python train.py --num_hidden_layers=13 --num_attention_heads=3 --intermediate_size=1024 --norm="rmsnorm" --norm_place="pre" --rope_theta=10000.0 --init_std_o=0.00497 --init_out_by_depth=true --optimizer="muon_variant" --lr_head=0.00474 --max_steps=14665 --dataset="wikipedia_en"
MLP neurons of a small language model. Each row is named by its layer, matrix (gate and up: input weights; down: output weights) and neuron, and shows model dimensions 272-367. Each number is 500 + 40 x the weight over its row's rms, rounded and kept within 0 to 999. Numbers have three digits each. A neuron's up and down rows have the sign that makes its largest values positive.
After each neuron's rows, "fires on" lists the tokens most often at its 100 highest values on Wikipedia text that the model never trained on; "fires before" lists the tokens most often just after its 100 highest values on Wikipedia text that the model never trained on. A number after a token or word is its count.

L3.gate360:506449476397512413529483470515457585568529541469441482461527475541512424518515478474495464556537489506474569478462501492444537493499489531521446509514532497485465472507514512475464467506545479513528472484481489504500470440488490532497586515463487504520508511462511460479507465463538497485
L3.up360:602482577482546504514482546496477473428558469508569514533515476531409465462546482452544436503485494487549453458558488568477541483485485477496510526483580470478525485514470435472521503441503515491496585501529462511489512420538457454493471526441536587489530516468445485495446495436509500528
L3.down360:548515533425499542495474546505448436435570522508495432483502530491459522489523493499474512446457487481478429485561521502559484508465473482488524513480531486430554453540478492486477457499479436466505539520485556491491479514525553472539451493456539576457476525537423515522442547511466535451
fires on: "–" 35, "7" 9, "8" 9, "5" 9, "29" 8, "2" 7
fires before: ": " 43, "201" 16, "–" 10, ", " 8, "200" 6, "202" 6

L9.gate408:489536532465460504576528471504499503519451546426484551466466455550512542469479439547459458545458534533444465467394512445539503490470477490535480515559530463477460517495462503469559519473470515513435482568471503479556434485440500513556513500543429579582513482502543496465485516501478449482
L9.up408:576451447517496504614482432488485534412503489438536501509495438511519527510479493531512477565509526506425510550502533467436527443546480513484505492504516500492415508504519502486567568476550522511515466563417432518525567490432504454449563501523487533581547448438489504507499507554459488482
L9.down408:492448533513475541530506531541498497468493441483499489473475477494520476494538452510561501491494509508516472482535523498461463544559547432491522519535533527508516478507476521555551549466484516455532480468530394534507445566411503531518567501501508499478420515502431479506488447500497489480
fires on: "to " 29, "of " 11, "at " 8, "over " 4
fires before: "the " 52, "a " 6

L8.gate973:495453511481504555561514551479514478434484469471490491528494487533571497467461518433501441488499498531526441520461521506511488552485492551544540463502568422451508485516572593547534563424524443515558513533499464485515450597446523545520430497486545503553479452524484474485483549549467470512
L8.up973:494386440484519441552464546494560478503534498476445455477556491531390445469483516437514554483436538439534544561570524521505477553498518467460486452455578489562519531513499467486513446469511536547504502538449523552552494503543421505497460483540564479474528553429381489484453507489528536552
L8.down973:489485444500509534553515485469564486529463560505532480473425476511481529463546406445564542451535497492499470552541458433512480496488437503474531502460486510486523509456471529513453556527589537497528459418442519568435598465512452512526562484538441533579519463522386494465497500472546505468
fires on: "-" 48, "–" 22, "in " 7
fires before: "0 " 28, "1 " 19, "2 " 9, "the " 5, "3 " 4

L9.gate615:486416406524493468470530498524486467446463546537474583486488446527459541510516467514526512449573467427488549487588517432508518522482511496527473558486505451490529496499537472445501501482501430545526509504529567422534451509503466485535485409489448549485500507475548478461501449480479507505
L9.up615:473501485450493436615565521464606510553446497505505507536480506469532429556521533509486490532567536553527499444449601418546536517539544516383508490440492493465545563493602533507449443432552541528434524573588500446495490519470442522477555481548530440548525608500505507453558478440513492596
L9.down615:458532453526504491542481449421546478534486451462550514535483478475476486504471443485483572555499501502536410460500576592494501511436494485542445517521442449538526474488475503520485499455420460447495525447553431485460402521542468503422558544566450584555498466538484437538514422545569476473
fires on: "." 76, "$" 16
fires before: "\n\n" 51, "5 " 5

L4.gate432:485513473487573514424513538563461458521590550471544496518512535454532483468467462469497521518499475471461529488512453428544447471506478450496550523452488555511430482494460471478494519481509528472524552527413477453426443508511537488510473502607470425537537477479404478451522531478494467475
L4.up432:494541472470553479494528496565502492517528531474514499567492534425481477521464471438548511488488461475492512496549452469567472517517456404475554563498477549505380460500476446463455525486533497452511552527448498444452468508448480425461446504591478455466496486473412478450489514502504495440
L4.down432:523471492535504442503450514518512486501491513502506511500503481445441496561416473456530535531466501471531536467520532503463409482507432478473538508587497523437445485534487528484523559559473492496474570541514482457440481499491444437519444443619459468465518520458491509472493484473520423454
fires on: "\n" 52, ". " 19, "°" 8, "\n\n" 7, "–" 6
fires before: "| " 47, "In " 4, "The " 4

L9.gate792:435515553468529443530421513481494446462469453465446508502471475475540368454445526499461487568496451479501497481571497484454518515506496509496461559503561532458435503480550465460523482504531538493527498531472530469498531485474491474646441499501507470515526479456506516546533550488501469516
L9.up792:492497484451501477414527526458533509459499486470505508442462478544487496508491524514440536516500519492494504493482536442437509468551491465532516538558511496535486476518507483537522445489448501482458482512481512501439529471510496479502470482471470442486498472535596566429529518493463461476
L9.down792:487495488449533494538555533503542517509535546505519494488467560466501490503479528451440472481468550484476422480557460492493497449498493546483468490468519513436452478488537569510509455434475518530497440514537504512565543513436534479554532498520505476510431472532537516477557497473463570492
fires on: "| " 56, "; " 11, "ingham " 6
fires before: " " 50, "was " 4, "|" 4

L9.gate611:523493492536590523537459447525486531384461519455488502533497452483439487524539506490509543548501556516462509507487463512454455516527472564535488502487553460410453483500549503521519482525561536487415466509517538521485456426503428548509509475468519535508404469511484455477491453569522522484
L9.up611:501483498473516511564475546523516522483521453527494531524495507484507503460497551579521533456545483525435458462513494541526501436481488482464557578545511511553475401468490487482452522517555514430521507522498462545443505550475497505417521501555450454468519507527473472570515498459469526466
L9.down611:548486499519503511528477533482538501482520493516487520543466502537407472471508530483510476464532522370431465465481487505586466436564513506507525491546435514567492473397456581506512451478532541484466552483533528564527577562447440472549504491529496498509579501561523501536448504492588512574
fires on: "| " 42, "(" 21, "–" 21
fires before: "0 " 25, "1 " 16, "0" 14, "2 " 8, "4 " 6

L4.gate1:515543507550476520511534533473529530502493490562478559454556502485475526488484478535429607475480518488516498488485497502520477573499535449497516513447484568472538508499519425469538412502500484498480482444502529477509492477528508474520438449484495458540548554467478472501558545519482500570
L4.up1:480509471563507607462546470477471539444481465545504464499522542485567465453411458511528568441480488465474539453509542414560449509535526496414508486504468445525500525446516504501579562450561485482544534463520532522458507444467538484482439501583490493552491493466469490515551504474486534539
L4.down1:524477528442514434467611546461491524476574438513477536511552535511456488493480503496532491449531471511555524476563450470445444457453460512489486501527538479503463435406493525489433498558479522485544536454493497502512457591521498557533430473561459478518501518481514541488548499547514513481
fires on: "." 69, ")" 7, "ag" 6, "not " 5
fires before: "\n\n" 64, "\n" 11

L9.gate391:534517442555537507453487495449527512557427518534451501542473433490530531495478485567518408541481499496493498539471532563582457507545536574478539527580516523525487450507517532497496488488536475523499493453485593535482461540493463407456449544462469481492466554527536442535518461615524510395
L9.up391:476505449473486497591477518535452504518533523512451516494539569446512440520459513485527511556518468531479495455463523557511483489467505465495488566467430500439487554475481479522446496547420452414564442448482514464510560564526517513516510451460520493464508574563465416516463484501521550514
L9.down391:522552472527558572475524494516507384468534563522522512513482444488374439544434473479577460443472548453525443534510479514502511445497512581533553568486491508513504489526490528484498461548565446391537471503511517553573583527528511459442461502470488446456492545530429475407462507477455410574
fires on: "| " 83, " " 5
fires before: "0 " 18, "1 " 12, " " 9, "2 " 9, "| " 5, "1" 4

L3.gate231:488504544549446531509439578480501554533506538520503538546522453524528549483479532545459536443511467495560484511517485479502537489518463511541497522485506545498532521579497501446560515493472420512491473416529493503486501571483472505481497480479468465526464578542542561563480576465539455431
L3.up231:530431643530492483591531469462447552415482484520518541522473484481512570540471529521533458505524485507533415485478504492478505530468416524524528513493537519511512473563530487537526529526454530481504518447609493497417487475470515487476512445472537503539422525533482532549480498469468444481
L3.down231:461553575532477510452584536418465504479493549479546495491531540559466388536482538529483410517423515532538493484467508503489550484525492420415507503474519482516516483447466532497500552511450462498450498436558591481476528427552568402504539472398437541490543491449513487579480518548508497508
fires on: "\n" 73, "– " 18, "| " 6
fires before: "- " 47, "| " 6, "S" 4

L5.gate337:505482459559493503529499542579522496554486501479476537552530471459470459505511508449494574529475522487481425515513528475493519561475575498501488430553553531592484548493462456453509488479469484475483491529520493459477566506529525535454542457513502441524518508531464459540441407517436568463
L5.up337:463504509468489537499494501532471485512498484464447539460558503490491510575523447498528555502549513535545454449448581469506451466537516488520412457529485464538464580516481538516473511487416434472461447444551478505476447446567511510487461534482454489506499531537499505458458456515494514475
L5.down337:475502525503560568488496440462471548521463468473451445517449463557495524486516487497505552432406441475504543459489452534522480543424519501558536518564518496501526499560511534439447459461551526470527550465450509475544519539489438525460451567504423498554476475430445533491477575442493493475
fires on: "." 65, ", " 20
fires before: "\n\n" 60, "\n" 6, "it " 5, "the " 5, "of " 5, "he " 4

L3.gate690:475470485503509555520487463518468558443573493498556513488515538478494500462489480534488518479516484577546515517547421490487517550446510448435452476489513539527548518502460514481428503560476567477536502511560503477425450519594462500477522501502430513485500456500502506513412484494535535453
L3.up690:528508566420460497477550551535539455583413498461503520546444457563486510474520512507512501495481491533526517492500514459539491489526438532505479491484491557458506509540526445464500542468512514505551449569509501464482504506510517503485510466493509550485460525471472462442534476529538490536
L3.down690:511517475498523445504481506455515494439513488409461503411540491478499445526485481468545518455471518498502475507562509508570513517496553531480516457500540598545571561452520504489516524577468488491506440434450399487450534473581489547504481569559524514502468512476521485574492468551477490545
fires on: "– " 28, "1" 13, "August" 9, "5" 6, "6" 6
fires before: ", " 40, ". " 9, "." 9

L3.gate610:464397551507561463540461492470597488516496468514433542508572489510491457523465520500492545518508531517591459430515510521501473554513434459558488565534572533438573536456527506482544502454521528460553474570558497550466526424582445461507474508515451502538479540558532539422521528494436491547
L3.up610:512532425493465467396534517512520493575441492489588548529529486511399606518537454472498539489494516421441394523478519473532576454554423500531520430535481503495500521489468479488473501528527405500513498428523546538460555543501534459486495495514464518521436480521419506517495490498478441499
L3.down610:494421514475528378414511444519444454427536506426483538451513515538459508419520434437543493466554504541537471534458555463509534506523561480512545500481473583492521455488550565498492525515556486508505440480490507513539486483468493477544496452467465468481485520462471474425463475573472442461
fires on: "| " 92, "; " 8
fires before: "0 " 20, "4 " 10, "1 " 10, "." 6, "5 " 5, "- " 5

L3.gate195:437464491436504435521482503501548426563497567501483524497569443613491506461459500547508417465526548477496483495503490474487464459462479504522553523475481490474456462544480566557470466499476522508506512552549517526448471477501490476596506543476524428515513493501517502471512476454510509511
L3.up195:555456546501532492486413494457469486496448571465524513511536511531504417406594463539536497513484498486488485499499511489527519408506460494509475585547486480467515506510498556485550498486460577452489504506585544538454470513565505542500443511496519549537509464436516497455479504520538545434
L3.down195:518488510486502424527503495558464437475495484518506517527507548419491471515543591522575556463431496541519458505505553523457431476632497477463445425526494503482570552459532458419523535620474466465474460558530565465547532522528497585527514492478491532490460617422465459549475505449556440518
fires on: "1" 23, "2" 20, "3" 19, "0" 13, "4" 7, "29" 4
fires before: ", " 60, ". " 11, ") " 7, "." 5

L4.gate601:536481563452468471501479480469454560575486539454478520443509515526449504522492503483508512590445498496417487492457524444542473490518446453477492515524502500426545440550544568507420501546571452512577457547483424580439480528471508507506496548506478454545495475522471516542485437555516492496
L4.up601:434473498455535447503463523543532476470480506493505506501503473443490530543441501445480416420464557469470489459438527529554534506499532498564493512483521543466509523490569546464504525499505512513496527431520489463542474485497447472494471487533485523505480469516518548467426494494494524455
L4.down601:464445519494525444482549576523531490458571553494497478481475518474497494593457518479528436482513456512480494455468461564578520520495520525480474533487496458496507425468555604499525550482452523509516542473571557519511513516478485458550469510515481494470459557524512473472456517570519469473
fires on: "| " 34, "6 " 21, "5 " 11, "6" 6, "il" 5
fires before: "| " 32, ". " 9, "(" 6, " " 6, ": " 4

L8.gate98:514441422584516476469433460538552499493480480491567496548509465473529512491524538585499543484446562540515548520501546482426483549435503467512583523504577565432478561534561546456452485462476604521555487499506560526569541399518516522493479439550496459537552518514504488452424463512495461517
L8.up98:499480461532513535454463499511564494477503629498537484468467546562493485516509508542531464429479494533526533579485484434543464558480480539507551576494479500394482512418513510405479452523431438546586550517543532486472600475517564459419513431611385496455566462563453449460517522472517502436
L8.down98:583515468527538498493582553506485488442565506499528490505513564484447422461488521577532462505509457507436543445524470488423531409484523548464535473518527537512514587523498520487478483465502504453526501462494472454559572498443488500518532559540556537586513472455521523449496547474487538572
fires on: ":" 16, ")." 13, "\"" 11, "'" 8, "os" 7, "\n" 6
fires before: "\n\n" 31, "\n" 25, "s " 9, ", " 7, "- " 6, "'" 4

L8.gate550:480520439448498548465468557497531472515443464534494583393523496477509498410468453540474499494482498439500464471484502537498514469491546499513545513492484508488462505587509475562499455446455447497485570514458541505495538500486499481485447518473493465540508515518490537475489481547449438505
L8.up550:475504557504472593524475491557501557517456441444508441502535555539497543437486473466550513536452508505517420514499466527500553550566510457477497553469539528475505466488475533464494353542488494468581516468452459463500500530533474522521470471459524459447448515505399433507482519475551508493
L8.down550:507509513493536525499532523532523520447571516449501494524480462533476524490540530496511562491481541520452484464530497543504479544412468528521566536438539462440522514524514446521452479499484498462504530533518544503506498533564477437492424539455499506531436459460607516468531504466498519467
fires on: "\n" 23, "1" 12, "2" 12, "3" 5
fires before: "-" 34, "- " 27

L8.gate989:495491441494523451576530488525498447509548517506444541466550520405547455497461478467468524480476526490479491500544476545494484490514458472453417476578530491446451543548500482439492605537543520489499521490403511446466498501529508480500528517510547481547512424410580442458522496511510433493
L8.up989:517459451498518527452555553480556472490438467504490487536606559474540487510480490542461447510485499500548456517581479497559530477495458494474527453568497530428420473530433551555471461492460515497575508545454528497359442444494426451481497505606478560511444528438541489491451509498491512502
L8.down989:433454539460545489489457431513497464555480442526505506487507454492440511559490451501509516495517498507513473486527448517538458473483518411529450485558501601461477549528519458463522558456446523527507543481490531495456503516482528516474448427500476491521492474489549478416509499488430453447
fires on: "\n\n" 43, "\n" 41, ". " 13
fires before: "| " 27, "- " 13, "==" 11, "The " 7, "== " 4

L9.gate109:518425426442512501439435496454490535559537491479458541548538474513446509491507504391460570503500511483530553582525450462437450510440491503460573491551480528535520500438489473530520422486484466536466481503500579483528460456458435537533501508532525496583483539556567521446568460541470539458
L9.up109:504472421477459496424516519475460496475519430489514497485481421527516499545413425541461570543466540499481537485469526444471552543471458432395541466474477480483538488526489498466521468450478553529446510525476574476495478527461413451435519495534483474525499523548534476557485456555480576523
L9.down109:512494480484555469492543474453423431501446553545523576505449519500509482482485486484468474458458533426543478493473513466501478469531490506502457457594536477503461525517527489544509440487450525513574499539510485421518523447587547617519460547502441457488387495492530535544557541462519530515
fires on: "." 52, ":" 11, ")." 11, "-" 7, "before " 4
fires before: "\n\n" 63, "\n" 7

L8.gate538:489463487484587510477506525510506437548458448526430556582521506476503442502477485474569486439456581563509476443489513507585479470559486454498545539456526480526508458507500557511591492463497490506533576459460499541490527483534482437476487533500493441482531468498492461571501506514514471507
L8.up538:493522459557524556549472566514462446483532482435500457429498481495461564434429535473472476456502547555527475519497513546482509516515529496533542515521522509464460498506545501483545513540433450457492523511519518502392517490438455429481506545500614475452479486483516449479548494515484570528
L8.down538:461448462535505455472432504552487444494494455490507550505517477437476507487502533470498433525536504579543470547460464491478512506553480516530491518504503508496521492507527559431510509596503514510521445454453588587487478493488524524545537453479513479469547439411520458475518475456500463504
fires on: "| " 70, ", " 22
fires before: "0 " 21, "7 " 9, "200" 7, "14 " 6, "3 " 5, "1 " 5

L8.gate1022:523519518562539446507535486560498520480453585452467519542475487491480520538540468462479508488453536507515485505488479495414477433547502456532415474465469486490520493512524465504542405484473541566496466472482553500449543431500505429538478462544472479514522552547539453515478438470493498484
L8.up1022:491505494497515508599473530439533508390440506540505513494516470545453515506522479438515505448526496611543491515459472489517541489477472466553513468579479417406537465505537476471524435540449568518539439531604492474491512448546514489528453414517480514490423525494505491513529529505506493439
L8.down1022:452450470472505425479495473503560444461511451450482449523503515461587469486565468509427525563484434529504495452541517457528497523493576553531494484482492492497572476538490489509512417518511445476551478440459535503479514537504506564484442436477480513492481593520520510476469529505450487489
fires on: "'" 44, "\n" 19, "| " 16, "-" 5
fires before: "s " 38, "- " 14, "W" 4

L2.gate372:544493483490512487545447561461511445503375482505458503441475504511467521464482476566496535588450482524484463451510504488493528547502476484593527439445570504489417455518504510559550551541414480455495498545545532468457475479504489545531433526484529474464467507524500497516521511479532547488
L2.up372:507417523470493497483477541483437500435475542478487462506505454491447487494486489469482523525478462596508487408473440529447493622491449391548495533480466533442467399493592488453453540497508516465554414473586512446505401504504483559534494557445532425419503477524497527452491450504537503464
L2.down372:494460537518446482539514509494460525483493536453475479442568503519391530503472522516476477467518407467417538485568453568436533604486533432466510525546482472507525440480587509457456479546528497473528500522570450438482522479494474543517456524502477515541534535466513538576468523535497472477
fires on: "2" 36, "1" 18, "4" 10, "5" 9, "Germany" 7, "3" 6
fires before: ", " 32, ". " 24, "." 11, ") " 8, "\n\n" 6

L4.gate690:507498466526527506484523548437488483453518521580566502438556524456512428522452495460436558512495503553537471514599535451484511491553462492451514504558429490461499506509528479510568523502418539522514547482540488473428473510499457448582522497545452449534461489438488470508445482437521502523
L4.up690:489490540546488514528566506512478469495481512558540494433536597488523492534454545490512503479503410580437495477544434506496466464539454482441525524489476530505478496506473457506579513490432523488528557526498494468449512517516474379539559508544517469539523463496499471441488449444506483474
L4.down690:508476481517488461484502530519548590482467525557448495476466547480486485464555524522563497486514484575498500515451428484489561533526466474529528497464437545543481509494531453502546490479439506542477486508450551458474544466530544445551448425515452520602543477524528493529528511620514537469
fires on: "\n" 81, "\n\n" 17
fires before: "- " 28, "| " 26

L9.gate985:497565457458536462403551502447505475488536514479480545503466482501441506537474506506493575412470497475493418492449493492483464510492564446503494533536519431508549459471456459452534477534525409395460493495528462579553531541555518432486526508535480507492430471504480492500433523551578480418
L9.up985:499452485484515493469570531558506477534483520465539498514503549478543442534515519500446591536507464475467526550406542461430439472468438532555562479514464438539431530501563504509481462421509534517478464507486383469513511521533557387481439485486542511579517532474423486507515419489555508513
L9.down985:485512484528485503531546498483490543433540513427457505512561469461525444492471492497577477530419563510529500427526479583506522519457533560573545554614540559494541442517508484468503464542512499485465489585444520468553516487528570520518485466440453515556449533555457539525498467486499517581
fires on: "'" 68, ", " 12, "." 7, "(" 5
fires before: "s " 67, "\n\n" 7

L5.gate207:530499497530485477555521558509466555529509564444534470493437524469500516541437505531527520524524487483530525481586509566417463543484511419502444438514550533512507536534538476412530508489476550537593549470455496555538493532493543475527491537592442445419463530458541441552431511456507471502
L5.up207:503469481510519574462493532508537570483514562474560576508469487492544387476486449386553480552491534429464497470459559420498430522514475487538575593453532481544472465525581541473477543454523493505513532522505494537472504494438566406528417493589519501415534556494466482459560530520480472510
L5.down207:495450497439485487551558558525484470463520503497497491547474476465430472510490488493556526549476440497513495512559502527464514565453514415505504479521444514481522457495555455497531551557453488463549463494521517467468437542542503447546506563517492541481474433500501533529588457536519433451
fires on: "==" 77, "." 12, "$$" 4, "$" 4
fires before: "\n" 53, "\n\n" 31, "00 " 6, "0 " 4

L8.gate787:454498529511519535450535497584569480512532536526462481560512491449532469435441464527517577554491441505479564513486496517517501536558502450555508525612508549477419564479461438516554471469538468512446538441557550578515511526563541519557481461487492470495536550482536481520481456504444486462
L8.up787:502485458480478426516493510411505484510502520486550515427550554465514478454487495514506475630489488503516536522467477420524586443527475490524472539512495476584493552524529471524426528516523505451546502501435509576510442526543433544468483497571472465493492447511473500478509442503516532487
L8.down787:472449454494608544426460420446512537540449442593470520452508485468455543520446467615521496450524450543494506476456440510549495532514487562458531558487547501438511474487570523480440559528484466387537548550511460489423559499592498510432574544463565505502518513539531503533483504454471424534
fires on: "." 37, "\n" 15, ".\"" 7, "\"." 5, "give " 4, "” " 4
fires before: "\n\n" 47, "he " 4, "\n" 4

L5.gate623:527478489497501523519456566471450569524496452478451559480544531440496442489416551420572566569485479530565484454463563510521514489538522510501503499509528561545494505483580513505411467510514530530444590506558493484505547462519433516540552508453513489465539420504471495551571515538528526486
L5.up623:438506519525449426480448565485534585536490470473528516478478494428535523554462499437495529502495468523611512454486529538494496539538544539435570446522504561509469539527510462531541510495458532528507509465536480426542472523443448513504490482521495490571558509496503590507513474445488434507
L5.down623:456496549470498562531492514499528412505505525563492529496527532478424510469504515520396553451521533510535450462499395489456452506482437485435458522496485445482503540495462537487489496528520483530581525449527458417501455580507509519509545475517542501490432540481579478520478511496569516440
fires on: "." 46, ":" 30, "-" 6, "==" 6
fires before: "\n\n" 36, "\n" 34, "00 " 8

L3.gate748:542491506492484481532520504487551518525538521490520487498529513467508508513476448514434541459475488501484446527518504441487450593476479551526465437470568489500490506390535454413483484500529466439501502468502405509497427481452534524546497491529501488453450480569507426538526520574554531585
L3.up748:504538527545558511528556489430537493538458482495523492450514512534461508475526603546572529499491434504559447475516497447495452548554476523526468524407503540523600489528461453453534498475457515529526538457482486472504469488526583512463507527427511484564493493488529453558543504558526524512
L3.down748:534463547523510549527516519458518568476495515506458549481473533554479461497449575503471519471517502566510469517550429509504529535534485513524547506416544577480573492554467480523528486419413504502522452489495487501474504542547600430507472453463480461543437504500481535511525532560512497483
fires on: "\n" 73, "| " 13, ": " 8
fires before: "- " 61, " " 9, "| " 6

L3.gate912:599503505468502461564573440433536522505514513528525513506486535507520493485493556546444525540468510532448481458501458543475474500472537500532528465477525583586518544523511472506553530570513454461524481506488535550480533505483481502465494423505534486413439463497510513566557511485538472588
L3.up912:520548460458520471472488513432518532515484529423526524449504534540465445474528532587456516520458561515475471521502532498605509477476499476482511511490488607535503534619599480480456519480473476534478437482525523444490524490502507523504502495478527486549363524497501489504482507476530489627
L3.down912:525560483534498537518580536519488592506495523464470560483496520502526535527546551578505448506519530510423454533483485593534468505466488450526509466537505505495501533476482499488457531503482496506540474471510541541424464536506520522538508480473472494504467556519414444589552495515562479578
fires on: ")" 57, ") " 16, "\n" 8, "1 " 8, " " 5, "0 " 4
fires before: "\n" 34, "| " 25, "\n\n" 14, "- " 8, "=" 5

L2.gate456:477546491604491497494544461502527529486456548450481548577524458529530553513467497540449487527535549485527562512501575442439479529511501466457528456461487500455488460566477551587552565556490492459533481546477484514434515521460504505486453442453513511441502546591456472598553509507510553514
L2.up456:537483473519503495513475509501511451551534543491482474514482519446519542564509532461492533573494493532496506556480571509459544547538545487476556449482547517548495525532533525493516584423501546518522477520539489519456507485485478404458484449481509524455498457483417466510518524569472553486
L2.down456:527507449578522476540464496497411472516502473495472489482494476460555550533507503463465576479537472497492532517477607473418391528498482514464522499497522530546496535509490533526463521420506561487522499496488536482483475550470541476473425466485416495482426473469472445468577447490515594516
fires on: "of " 66, "Tus" 5, "pati" 4, "Pati" 4
fires before: "the " 50

L5.gate506:554461494503485560514512537496497534493436518491526509489533514525497408499495491403503586547515490473558528573444461518488407542525483389489530428558496547508491432432491524459477525585522476507557466505516533495479440491512491482537456450521520444536496431472467475471490549435504471509
L5.up506:491470444546503503476428523509497505531547533511504485456562492508456449503424454489431508562491537472508542470564463465532458569438544516437517446459512462432464491446490403450565470481483424491511436507564491519414530486497459461502509508460531538440458516438463502491476433504538498583
L5.down506:502442422469518442536526529497491468433568508508486502498541531432475491455571540489511435395527454481511499467468516461483490487483494546581470528481517554568528509518475486506456479512498514483519510508457543481522534609480501558571469485471496404526554485557514524549478538491528551504
fires on: "'" 62, "d" 7, "." 5
fires before: "s " 46, "t " 10

L4.gate513:464548498533512509522536489484579448516478550526505528494529488455528458464459467541470497516495540487515477501509501488487500517482523545466481591450482480431434448507480492494505524503480501474473554477546467480536499539500452491574436519523529430452545485502434469462490514499491456524
L4.up513:559513478472604407516446448545563496535505509468528565489533557526469491481514510527492530500436486537515431493488563522536487457449446546381531495469473529478394467526540531410520545432475445546470552517585479505492520408518508541540533489477495448518515520508517445537466475512495479447
L4.down513:500444449514490502496501482559543499435511490544501490492544515496536488467463528531556553401516478552553557559536499532546507516421497477493550498432477555543518486460457440416501466530476514504542516488405503471504537564476464492566473462502526429436458495445469489483521570431569475550
fires on: "'" 86, "’" 11
fires before: "s " 90

L2.gate938:566510434558458534481496515499475484463594568521429455523559475535444515519583549479477505501454505534510478450523500502480517481445551559516464517478494440508460503514560483495492482459476505498475488464574529499479499523496485488451525478506489484580508484499516478488535434488516562530
L2.up938:480474503465539527600564518497443449522534537476482483496463478508448499477504505465484504522465553498493461549470431533488543517484528433553444515544453441528400515533497467441417481459505460501540518434550562493488425520516488572466517515475541550560505478534476553486518498548488523405
L2.down938:504426500478561505455471555569436514490464567482435489464509516506430514529551480495494466453460527474532496530546523552480529548497506462593497490571524477428443512511517438466472406527480493483473507490567507403481505590442471444460507450486492489567531526507485481595533452511575531459
fires on: "2" 32, "1" 12, "5" 10, "4" 6
fires before: ")" 22, ": " 20, ", " 10, "." 7, ") " 6

L8.gate242:472531488480549504516486516545468471488526517480543477508539519449558463506417523494489438518483532530488514467546476492462443494553506434439484500551535457440490504522510480476497480503407562437527505566453502472431462468524522525516513503552487485522493443446483521427533453493495496433
L8.up242:521496484536519463558483566483423472487507474509534480476524503425464497466443450492540483500480520514470482501509496481537467495494439495474443498539532562450463526505510493476450494484485567445554523501401508439433489509530514474475492494598500455566498479442506515409511506531529531483
L8.down242:583476428476477498474470492512505470435484525456529502537490518445489495449456497466568533503477502469519449498472479498536492501481519462467474468509482541445421411501483565505563558511457502510500530515490505488487484505498475452499458461612489478514491518497542433549504510486471467475
fires on: "\n" 40, "\n\n" 38, ". " 19
fires before: "| " 26, "- " 13, "The " 10, "==" 7, "In " 6, "He " 5

L3.gate205:550534493516476473420426598572484548487505456522515451427537457451468413497438454495462479453514488500551514503466547467506546520522517480508501499609543486556513507461508445528509490471445479539473519466538438511486556500525512482536468480515437515559531473434606478470476500525469482496
L3.up205:445431482527493485441455569520464533575542468432474517454505466555491465452458495557494521490455479461545485496505554434518468516482508490521506497481514454471537438528507505532534488421496554512498485492489554463464547563535495474531466526546423488570535505419549585420542483459496527520
L3.down205:492547492470458494488509487492517577471434531456510518459467484452559462521542440483476469532556546532485449521437506492494499462552444439530504568586521499526498506494523516605488563579455513483478465426463490532505435548450449510459457485488496535505493487474579431591474484505543480564
fires on: "." 52, ", " 18, "), " 9, "; " 8
fires before: "\n\n" 50, "and " 5

L2.gate550:561486466549509467529563534543466420476518461562492490455446510493490527499528476452449493563416434540555451508449489564512464613505428565532491478519534513528517646504448511491523421515553454470488529473539510474511533427479476507490489506478532553453550541487449430521532504549580452559
L2.up550:453502451503537461538542526554454475448539528477435452468534464449462540457558547498449480503525528522524422515461493433491551519524505549549498562484593460557473521509453550594461460556507476557506491523535508444481532567544556461506468473507488454514423451498551554510512473510484465487
L2.down550:538536511518500500516528543536517486499475505499450538464433507474457490475502538526487453508558481490505447523552507501454500552469538550534491487488517453610438427462441465555512479582439483502564531527545475495517455555523568468478479474541475514504498495506484495533514590503489474522
fires on: "\n" 96
fires before: "- " 82, "| " 8